Weights of a small transformer language model.
Size: width 256, MLP 512 SwiGLU, vocabulary 8192.
Architecture: no biases in attention or MLP, untied embeddings.
Training: a variant of Muon for these matrices, 575M tokens, 4386 steps.
MLP neurons of a small language model. Each row is named by its layer, matrix (gate and up: input weights) and neuron, and shows model dimensions 0-127. Each number is 500 + 25 x the weight over its row's rms, rounded and kept within 0 to 999. Numbers have three digits each. A neuron's up and down rows have the sign that makes its largest values positive.
A block is one neuron, or neurons of one layer that tend to fire together. After each block is what it responds to, as a language model described it from the Wikipedia text at the highest values.

L6.gate19:495511511485507526542502502508481517558469519507496471516505494476484542473547511455508515490498507497488478527520529502460532489483500524497473519510492533507461478498489494537516501498489477462495480509491497500488556485504516532532451469431530490437516481490511512483502470489490490504497460519511524484520521465508530457498532519517539511522499496520498483517460489483535491504544
L6.up19:491552515519543537514513482479490490533505477495502515511488509481510498530495482540490474506499520459497538474473534524520536485470523482478454500511506525502496480477474517560489521477471529511543519473498502509511533527521450507466511500484505511491513468552549535431518480445528472481509491547470516504479498458466500514483559490522506518481522533475495475492513519486558489510554
L6.gate368:548491494502491541561471486509453478498475530471502466477459544424504516476537526448515479475471553495532500488504498522482541507477508521493520507462485545501517493512487472471479491513482525492512465456498509516477535512511497512518426489517495561473525483516529488462470485482510468506500494504508484487516473477496516521474510536523532502503519455535527479518494524500476482506505
L6.up368:485506486424516504443484514508516485525474477501499490522514488500481522512518541542460504517505562524484527501464466470520512472505490460542490471487502533541510514508479512548503509500525520517518497485492495499463527557515468470477499512510464500498484488562480512460472535496518466476483509526526489506516444484462493539449460521512502455473520448544515487487469519483472494471529
Given-name fragments in lists

L6.gate91:482487487479491471490518492484497477526495514476530517504474481528482457517527505500487450511561530494509442516479525481447495467507471506473503500502497530494495489505477511486482502437513530537472498486492562487517487492525484498541493527509462519484497480514453503518527467536505466499487499482506459453482483534506530461492495526479489484524469452554534493498553533509495523510529
L6.up91:537522522499491504447465467478565446507487511482469485450477462499503501532530481498483499488523527493439471522513499463489517480494531479517490486458514485506468465526517480521488496493493514531490550492490522503539498491497490474492492508481478512526485448568497514517490511500479502527501524520552505507462521504531529510504452501434521483482528530515542530465480576486517499483515
L6.gate155:481508533476475455462491481519482525546512474492527500543507499441499531551502557503520490513514523491515519492535495481512471551518527500503489471474507489523499495543487468519486514440486481544498506497514528494466520489526491473492461527512472509533474519543492459519475497504465528500467509502531487462496512514476530533478493481518494476462502479525503503468478460485531507480503
L6.up155:509523540496534503509504477519511514504479522496525524438521487458494545500525483502474515464532518496474507494507460511509493510471488523547482506485502512521505536489492509520467557507514526526492465515481508511503519510466472460495482497500554492475502505529523449548499473479466541484503465526511508497525491492518500499472479451482473488463481510455481520497508499525495507487494
Separators inside numbers

L7.gate96:481492487473504471510494517472523459512454468494486489515498510509530492508536542492480534501517507477503520463456515496449480530473483530503510496486516512517518519508463517535495542447471512478489519504478523514508481496495500475499505521519526516462512488519496542489444564467484491537470448511498519488457487456507523517488508503515473526468520519437488496517497513519501451501513
L7.up96:493555501487545526495467479467488511500511515447493543478545512504473508472503500470478482483462494481453511465505463572486522497528466506489471470540532511497493451524510512494465521478495494497496553486525520527453516501515482478483474478507508505513525485477509509513489492505481506514467477500469509478495498505485473523513523500456499454514548533515485493507499488519524523474493
L7.gate119:515504514486498464469528453511513455514517495449513534527503476455510469510558532482509532492478532527474456488493502523494548459506545480451507521481516489500517433529514478484497489504485511505517515492487505481477515518540471487537518523539499522481500509530500548427499474458459482512488477489496493495518552493470487538509486476517501517487514504505505539508504527491471536500504
L7.up119:495469463513506504533474531493477464456492448529521507511498473481512559528537515506479531483486472484482447478544540521507483494478508452511483509513493479554522528455510498540487525517475522473434480516505458493483519518505508482508497521556516517498512491524493484504520514429536459473498492515519523522479517492505532527469477524515483444487519485491438532499488507532521478485505
L7.gate125:498542511526529519445461503501477487513521507449530498507455469500504522507505584502490531474468511482529480486486516501519561520502524466487491481478451509476539481516473470490454527496441497510490517519496448503499497484526494510500454509515521516486511484543530481488459519515512489528487516507540530509503475511540498534508508481478468543527530517496503463497479508541488502516519
L7.up125:487549480471501480517485479525518539465481511517462549501531474498487513535504487490481465486515512507493518546506508480470504452512471467491487496505482505529500546496507544472476502497472534486485534482452462486502500528548477467493467508478483526498455524541511521511475512477502497514491486443484508501516499488498505543525516494508548525491488448513479454477506508489507467477463
L7.gate154:511510472525458492523528509510504534489470473485524517535503451479498510494521533481470520518456507488498490525525495536499527475532533483535460446521504483523492406533516487468511533505522496476491517484505528534471507529517508476505468468490545480509575510552514512496483477498536477506507509485487475481501519499489538532449492522549491492503510483473494504502461520510504482479512
L7.up154:557522506505528503518542526500489519532485483446498541481504473443494516493510536558464522531518536475531484461525462520505494499450484472503478502505536520473492474504493480491484483483465477449475482511474491515484511463482491514466501498492545507484515509503483519493528467529504535469491534515507494530490483460477516506498515510517489530522512497504458506516507485507478486500459
L7.gate217:519481493491484509508511511458507473520532499512474498504508511520512509467496532446450535519509487513464464480462483567521522525478463496496548514492494530519523437491512509474484527460494456528513487510487521480506491483479530509496492480581476552525508488476498433466465482516534465545494489471502499494498496508485489526484540526513467479473489500470518507505490443519432541508541
L7.up217:492469482456480467482550493531451472516532523485491463495507512504494511511514519475478492473488495488507514510493507496467528489487459498499496511501487514506515470494515508486504520484513486529515550490527498513478508490462506496445481470551515526474512496500546505470482510443534454539509518475508458544471440509541500541484537560522552478481483475517512471474494504520489423485512
L7.gate317:493485479484501470477478514490457470523491454477488506524483490473505524465463514430494564503528520468503473453538465502484468511493546473485515488467484484451520468512514504470460516485496509499486513484527487495498535505529515480514516480538504528505501445494464498461513530533504462498502470520509511547476531512511538533470485496500535465487530483538553500534490519540492515506503
L7.up317:474486497466506486488487528506520484510508465521567524546472487502560501511508520461499531552497522469496471492487509519508539501506524503506522506491481498499529493469536493465486525476491485502539538497519517438504512459466488513505488462543529525531503495477492511503506490483520523515534475485515483524476526502499483512521503481471521494490541493527518496519503471515475461494548
L7.gate321:509519475476514481503506481515489495497491497488486505490476537496479522479519582487491542486500490449492497480459486511485513516516504483526514453482473476523498519519460509514490524479497522523472499480495440513461475529502448459500479516535502506509537520577533497507472479478529466518506493496478522498471468503481488503481531487511495531552562516509487491503504510519476464483485
L7.up321:480521499469481492506523464480496534493529500515465557497519535526512546505522522517544503519525487490484473476468435496522505491481480525553464425466518500503514556471439485496514541488472492502494507507500510511482547496483520485503501477556521502514536498530546501496469497468473483503467507489515504495501528534499525534485516505499532471523492510496489509456498541473494504482532
L7.gate415:513542517519472490500497478524489498476488468457510532474503470456482483498514522531510490498528504460490471498417477528520542512491489500457467452542471549560525509505481500497491538507505488505499482494476529524512495493469486516488459492511487473500519486476502477514488507520501490489491518490538526455455476477455531489470529480510495521465555490534514528474532511469505496491496
L7.up415:506499507475506490499465507481453478524487504448512479487577527475493516452522515497505515510499511493486469514541504509480500467507467497498515485538532547488438517483518505518531529526499502514501493499476471521483522537529484485481496488474437485526505495514489553489494479487484490515481539510486544490490511484487507526444540537546487471546504478523527514533469537473497467487509
Mid-word foreign name pieces

L4.gate264:535508511498508493475480523527508473496462509493522525498527480524507436486512513479478488538511498558501499517506504501458483520497498480463535475533519511500478512489489510517461512478513525468500492521471530493475528475491466497542528492506511487481516511535516482504501486479526483538528569442479473516523505510525474510477453539529498505510514473486530489468479508468533468458478
L4.up264:498495515487504518504508507448504492509465463551481498472478501491466462505506498467458476485485503476549539446505530490548492498493511488480484506492501525511489491481474506482505506465535490560545522463563499480486489492478521554505498539489476444516486475502531512506509515485495527466527523460513492522522544470516494546525480462540467503488548463511482462452532497489516542488525
L4.gate279:500555479479492500481488485503481468538511505494537462469557525523510527484467455491485494527480496506450498522520492458485487545516553508514511486505474535496529516526523493496523477512499482496523489506510471511507524506529483493507494522502482491508551581460491501499454519471487516496480516477466506493522499498490538491508486486514524526493473537516509495519449515467508498488527
L4.up279:521506564523518490469452534488520511506442477493500508557453484433486485472503500488513499528466494480525490503541513478517499544503489520472475523527518503540502508512514527524447468502539542512507496489471520480530486489493494513501534501503530491508485558509538514472481509495531501491501466478491538452544499477517509495521466548449503507519504515508470528523475512489470497446510
L4.gate326:515495528483514497469464504452494509514472544502538564485483491515512499517541465491539484524534504506536520500513474518533512492453498482515487483510516470492481560498476526476532519484515511512539497486524535481545556504476512488471502522508560452512520515540487480484483478417478504479520520519500490512507502522507489504476480456510486471477481505526528468507522517515548544497519
L4.up326:488472519557516494498524487489503523518467498523536503529494464484468511487532464486489476528486506508531463489489475499474506518476492506496491458515529498484491498496486478504509527473488515548515465504556491500479528484512522495516491502485447511508478507440497512546499497480468450459493511498511529488516511521503507544461509492510520491507463542523527507533504543503509502493495
L4.gate510:507483546511521528487559528485506446492461508518525538469480475478508458501517484473490479477518515543515493468516458541482511501430475476534504490525519462540475469485487506511502518504506530545516505514482516478428529470480530506477457529511527471493501490527492500545484487505495480488497522488514470488534492485557474513530502496517535481496522504500453500504491545484498501508543
L4.up510:510533495530501484526539492480484523498477555496502468501572535493486505475441490445509468508519549478469496493463469491476528509510466490511530525476496511505488480500484495489487549454507471485503518524521480499489506492462459498504496520477472510471487492471522511436516538520447510524512516449491478503511534475526523499566500489501509518481497487456437468492485494485498492509501
Number-internal separators

L7.gate5:480471504526504462498521467480515467490495494440500508474497493498472498480527462465511503530526518517516523529532484504513486523499438496507484462495474511480507474482505495506499526479480505452482480496503519501509516461516480510494516530499505501475506482486453481564550486536493464494473551496533472542523496504455449525514474487518551457478517506540485486540521500491482511516493
L7.up5:495525460504477489471545499486511509551445520519534530524498519490526470526491517534510454509522509498509500470510475504495527530505462565520501530484492532513475519501496517516547525500513513519509526528524469506520543463553493474516463480530541517499492479506506527504488518485464483509518546468499490495480458468522544520472487562492478491515500498522460514505507513508496512510507
L7.gate70:449509509531497478502491486519517517535500480455518487459486493516508508529505506462499517473495532463509516488517519457526522511506526499516500514496513486483557503503519503504523545496496465551555520456489520513488520474500444473478483540504569454508501509530502501491484493481466471511506476524512472541482560508527455509527478515524524495499531470547522512522510496494497545426495
L7.up70:520484514515494462475489501463471476528511520485518514462497499463478454509490508475504472467478516492494450518531519541517481516484470449521508480526493505473535498489530485504514445507479481544513469465482494507466500486513456529450538524498475482511517496531462505552495482515498468493529481469486452511484525502463513491519451515511512467497516479503482502482509480517514515470531
L7.gate115:483508484523536516471470519527463455493478482478512491538505477466441546533474498498491549458492498516493497536504496483526469477495546522570504486512517505496511512498464486535483505522525461490493553464487547493470474535515475496495529510496535483475570518512474486503506538460512505497459511482472508477499546487471500513480501504502506497550517522560465503478486533475518530482517
L7.up115:525466531509491522431511472503521545497476492522532526504469487469535547494499485503510486474514493491505521500553526502494497527508520463503520475494452480499491496507532479509495495479465494500470466471523460534472507433511509488495503505532557469520489496488491549499480496513512479476542494510505479485520516503526482538528473475534493471517504460481504528546468517515506522448504
L7.gate149:472484517511528495475523496511569471495483525471511511485488527530469519473470471505502502486532496442531488523536512501489515481493499525490516571549508465491473529511523510513507487522511476487545473474477518492527507482470465476506464539488506509536486521476462464510450502502480491488479530508523501472513523501474541451536510491473497515517514493497503507542455499511516499458469
L7.up149:494475496505519506512516473492487463465486518518487470534484486481507482517536528554464467483496515515476530521467481474522524493472486472465517474502471521476515483517536510465492524443497507485478529532485550488479488526487529480487514478546527498525534517546498485532522507509533494460477561505487513459550470460544514489502502478506528522495488538517522512486483516519489484493522
L7.gate178:504472515512436540484485468468485493500481573516521506505521447532524476496498537474495497489519491461466504491538466544514484506467497514475465504542526502431527525504460511479481558513522525573476553488486550445524497513487517477537469474499469490507496490563490478503513484468492448479503515498468502508457482490531440496516498521540484511502501504463523487462515490524504486495500
L7.up178:490494439496511528470488520520528477490483523461531514475520504467487456520520455475517496470504462491531488484519477486490550509453490496519514509516501500556518507525473525497495517486531505522466495493507533473488502405479504514450524517469521536461510495504451525512523525504469505525484542536506500499518494489491455532515518533486471500486494472497487517437490494554504489498503
L7.gate212:481480466518484533461510490511517473510473498451524513500494512505490474485488507465490513476492515472529503472547457486508499530494476480475486515513489552484495521525491470481426512439489481506423504485517533533490497486524511494501528530539502533510519507499485466474509526537471554489497502485527487510493501554490516483524537530547539502482518475492472487521513527517542477504498
L7.up212:533519448517507479495516534517480478483487511529485510479494454511512511499486501537492494481478478477473483476452475418516476531444505466520509466526502508491507534496494488480469521517506500472508495491524484497520485515482471522506497504489510538482489516493489504494514512527457537482506501495504523565463471489517490510514519519473508441478504546524526475461460510457498489493495
L7.gate401:460502528414521491470511513514488488511462540496531492459499497466470477499538520466519464455499492511511463472536483533496497473487493530520498488471475480497473499503505501524465506489446493529523519457470519512521490463458504492528548539494534508505542533531511501498515490483488471487495552461511482477532536483542492494514502480490515481470461521541512493488505535512450468483499
L7.up401:502515589544522499481463486548460529515484503529548473490447508534502465547460507497474532514497540481508463487514495534475510493474502505468504520498468553502468499496504434513456477482506493486506502468504494497483499497507498519512456538519477468519453541503529488534506453484497521486473533471486481513546508498482489500497502530479480515497487524509523488522507529518529532457505
L7.gate490:488520454506478471455525509500463517523503506499500472507512453490507473479521537459482530472502509493475499534500456499489534493563524489499481488466536473513504562489489471512507512456504514534525461479480565549477479455496457497451485509515471506507493513516483466503524505503497460548507511496486487506450517523528481524500490499510507517516519479464511515484501484486542484504510
L7.up490:537534504460515502531496504538506478540476503498462502524432493490521486499512505490489506496515480464476452521528543515500520504489471513532495491511489527523473471519536547478482508453497521488569464452497521514494538477486496498498531460498511522493514499488562501509494482508508496522476541452533521493506476506521520551522519484484471511448538502524491474494526501468472507483502
Number-internal separators

L7.gate53:508487537526516487531470522473553487493491474505513499480495464486483494496521479466509512482506510485519499503540473486527519517484470502478519535491478481516535514524485558511477468497536464506511491489485525517480488476471479474498502547489483538518553481496486520555523482528492495534456462509482557507492469497508511474467498497505481491527534532531514490498490470541491457472476
L7.up53:519511515497475489505521486505526516482522539497517478479502480505518502486487499512515470509514467450515538501485486548477529491534512527503500501526535499527569513518481480505559482547503515526505464483501479469440519480500474508535469522489534534505504475507498519540498483499547478501510476503474524539463556474491489485481494512541490493483478531494527485506459505502499468490490
L7.gate273:472465541504525511492538518497514510465493485490477521506469533476437527501496519480506502502519476510491503484477456498522505497496501463520483493487507493480483512495490511522497515555499492489477520559510470515504493473476443535490529479485463503509515492500513518501503502455490482484447532484516529499466476463502501472448476527549463474572513516484506491477508504524508492463439
L7.up273:525479466513478473497498501510441493516489474459481468496528491464456558532493501502526492502517527477515503521530503536509445468498514483485483513485495520492512486510485458497530482537539496476543478500490482507516531487471494504489489508455447481524525464547508527473485478527489487529472491527493493531475491495442469555507502510488509513494493455510545475539480502480464450496486
L7.gate286:509454476510520516531541517509513546499522494485496509464485456513488481519494509490530522456510447488536505465493497513455517510507500517492518492536483511472536503539491546532516505511480494496504523534493522503547514497500506521527551524441477479488497538480502511517519485497468491497483481498509534498466507517458466487485540495509479520512481533512504471514445511517512457525509
L7.up286:520456552492536512503474455522493516523494480456468512519500539459501457506467481519479546532523508506516475431471488475463510516531524475467492535517491498474493474552470469501517521518540528496454493446504503544488479504526496495491453503448494499450501520499501487426518521500530513531523522527537524536478526493503516504505508454491482486471476483491503512476484489463469521492483
L7.gate323:494511463504499520516486514517519504478485496456518501512521477473494558496502504515524521510514508495491503489511501511490494527516484532513454488541525496507502472524486527522500500506496553519506494514517478513459479447466498474515461457495444520512512522535494504485481521480455479452428534524542544520480487483498504448513513493538493519505517507563505506467524546493483486496453
L7.up323:463545463500516518498481493521506538526505490469532509491511442503486529495500531503526515497464525488525523499450493502500469499512489515522483497519540558502514494526512494558516489523505545509547509478515510529458475472500483529494491543494463518488514505529472506484445480523552478484487484488486543485493477487514549478496505469492506521551465490495489468477487575506528466517541
L7.gate384:518499521511492494473524519531452488465472536458461540503481521476489507490484543506567528461525538513496481488477480500514521542501489524471515502523472516467503474534517505524529512521490520488484499496521465521482498491498495495508478479531434511478544508528539505464462507499513444510462510543479543516500483488464501502461502496518499510496496489477522510492499566512490484473488
L7.up384:484496449509479463578495472506519508531529477536541456508481486507497526470515520503462504504505466470496505528541504483505482468480501466518495455484487470504444526521449492451493506458516486532454487542503534476461518479534494507506476526503478521520439506500479502523496475539498488509509483493465493486513500482504491489535528500502493529526483456502478475500510452488505494517498
L7.gate394:523467506485440501511490531481467486510528550482484503517508498510465501510513473486503475476459521453539531489533454522515527484501493502489468428531507490487485514509513498500524517502487511527478524487529514467505512461527488501507447490526463480487564524458495543472529538452503467460531523499549510499437509461493515518509506504480522514491519493525534458497517515532498502475496
L7.up394:460527511551488551520494492484486472503483433503524513465518494475482500522486526469442494529505524505511490455552512502491459521482488491507484521518476547523481522534549489501515506463487521541453496486483508487491501482534545508482485516445480509540497544504521511511496485499480501513475515498526503508524514463463448524507521524455539501529520515495539474532532509499500448546493
L7.gate399:499497506506513517523513469498494518464500495453519478521500509491516481494495543478506481555558511489477521504521447470502509509535463543444499487494460530440485490495464481510463521487465520524521513537461476546489508528445486498461492496522527510474473491490469480465483510484502480478462521470517510515450493485539516488495532488545451501490530506485506488504496485525511482467484
L7.up399:504499494452525498494500484522492544499472513493507489484470514473525493503516534460532478479525497510504494475532498488470515497494487535492518526529525471488486466521489530522539513531516503523490506475490540498491501514469474511489513479526494523519522519523517479497531522525513481505492495479475488548479527479508500516449485535537466519543545492491504472469484499497498436489502
L7.gate440:500497508496472504481465536523446521531495490508529520450492500494440466512522536500510569489515510472481513516507524473476523529503558491514479519522511512489487491505496495494525511504514465546520486510536525463480518480485496503483525510559498505507495513526509494486479507563488522536460515525468507517482485527464492472519479456527497463496462483486502479511483472475431446498490
L7.up440:484493523506527531496521471524524484477427494475494509504476522473508480509523514533562506543471512518496513468501524475479485492523548528500486471525493497469492537517473512482508514476503516472466495557473462473420481506552491513480523534487423533472540495546482530482510503490509470511502502501475517509499467469475515496498502497540498493466478475508494480494479541523533503491463
Foreign name word-pieces

L6.gate13:562501501469515498504474499496467490468445515508506520490477441523484541503511533454530512477511496471449506497492484476467523508475474494487500518509523494493517492509491505469478509493507473459513517508492498486505496494493489511483549537441529516528523498528543484484526510492538505506480459492493529505487498480514527484497554506540503489517535500527512501505473494506447465500478
L6.up13:534446544517490471509508532513503511489528470488543510498481452534496508500475515481491439517508506501496500545518547463445546488495516513477507484485494502473515479476512524495464471542513519532503534494435514492492532482466477455489494489479512484478450460480511525536497502517478490494502512514486481490538522497533475525516492553517488425465500470488503510480469533506507488505477
L6.gate302:498462465486519484531491477519492534526486506452574542524509495473516506474530503496502503489562545469514508468493482456488509491475526496491489494494533488530507503516520541461534512511509472488500479498507479495500509498464491485515527487506501550491479504498503506489488506524470500474498447502490487504532512439533474519546437511497519534508517497517521505523479496486494517482492
L6.up302:536452507481509511481478496483490518516494550501532472513525499491472543496518498465497474486493504515487473517477513524443535481497487480501481508469529506582558474520473512498511514504555448491496472531520512470520460482522482497499518509500547507498513481522478502513527458480466501470478493478490483535529470524538483500508521504500495477495484518524508523492486496467477515491468
Surname start after first name

L4.gate124:495476532515514505525471435517496502502524508470503493504516477485441522489490523495503482487489480458466473489480511523498498527544532482510477498499542518483487467529472518535492543472481511456490471519493470499476482491461484514478519494521467508465495508475460475493511498480516452501567447490468488521553453468531470493509515510509498495524527460523543524529471461529480527541534
L4.up124:497499503538529502542464469490537475460509461507478526500531487467438513517498522520524490462511498452477503515488510510496508501514554488486497514466478530484485477443463506502480496490493505481456498512506507487477521524494485545443503488522495495476502515482476488476477526505503470552507451513464506480550480480490492522524531496507488522503479506510535544504480442489498502552528
L4.gate162:465525546513511481506522530507478476540518551473485535470476506472464502489543475524508503472580471472508452468497479488506491488528524460496501512504519522516495453506495545520491492495460477507495509516474510442475522490499498491551517519499474483512564469480510508525533538507536459470481480461487517435503495473502462506495503485517480457510547535459518504492503468515471467472548
L4.up162:465478492551539485508542500530501500514460539473479500503501540468543483482541466508486525525531471472490494488486516524452496497543525506472512523516503513515479465497505556482482548468496504494499529489463519469492519475467495497539495493476492453499503449496496499502503535516525517439482452465472491480537502470478492474462531496502495463507530511503514512536474501510482519478505
L4.gate349:513496543574518456501514502523471482515516529527481489465482516472511468479531516521485502498473514505479470467528474492493535469473497461546492478531484551479532463527470470530468483547515489528492496492468494494517483492506497479491459438494488495493543496476531508463478527473493523519484517522541491495471528433479464491470498496506525502467497504493519561506491481524479495499536
L4.up349:505473490541525498533507498487493515510469546445511537494518452510492471469527508480488505488557465540515524507445516481518518494534512532502531481507530518493563469537470496490502484481498485531476521482526492495479472525560483476527526517502486520478531483497483482494519491516511492487480485504508491516454486500470482530505531521493525518491519512522506466475504470502524502483493
L4.gate365:526511541517504486493510481546462485494522546479526526496513558512499505505493485524488464512520471530546532553491483496472509459496521511482507514499490467518511531496499488532473500538472479461439496514512522557506541528533478505513509500539463509499527497458502508488524527519521516472496469484472498530496532511453517494509516508525525514505465499539512510522514496521435501480536
L4.up365:466523549538491475490511505534492490508512509510484538487512517474495540504492494484494544524520528499525509520483504483518499523497469516550525526490508548520511536509510489521507528495468519465547504511518537500505495538541526479540498503539455492546518501516510497481496520499505439510522491527458495517529520476506552488476519521452529482462479508486557497512523492485515552508504
Mid-word name syllables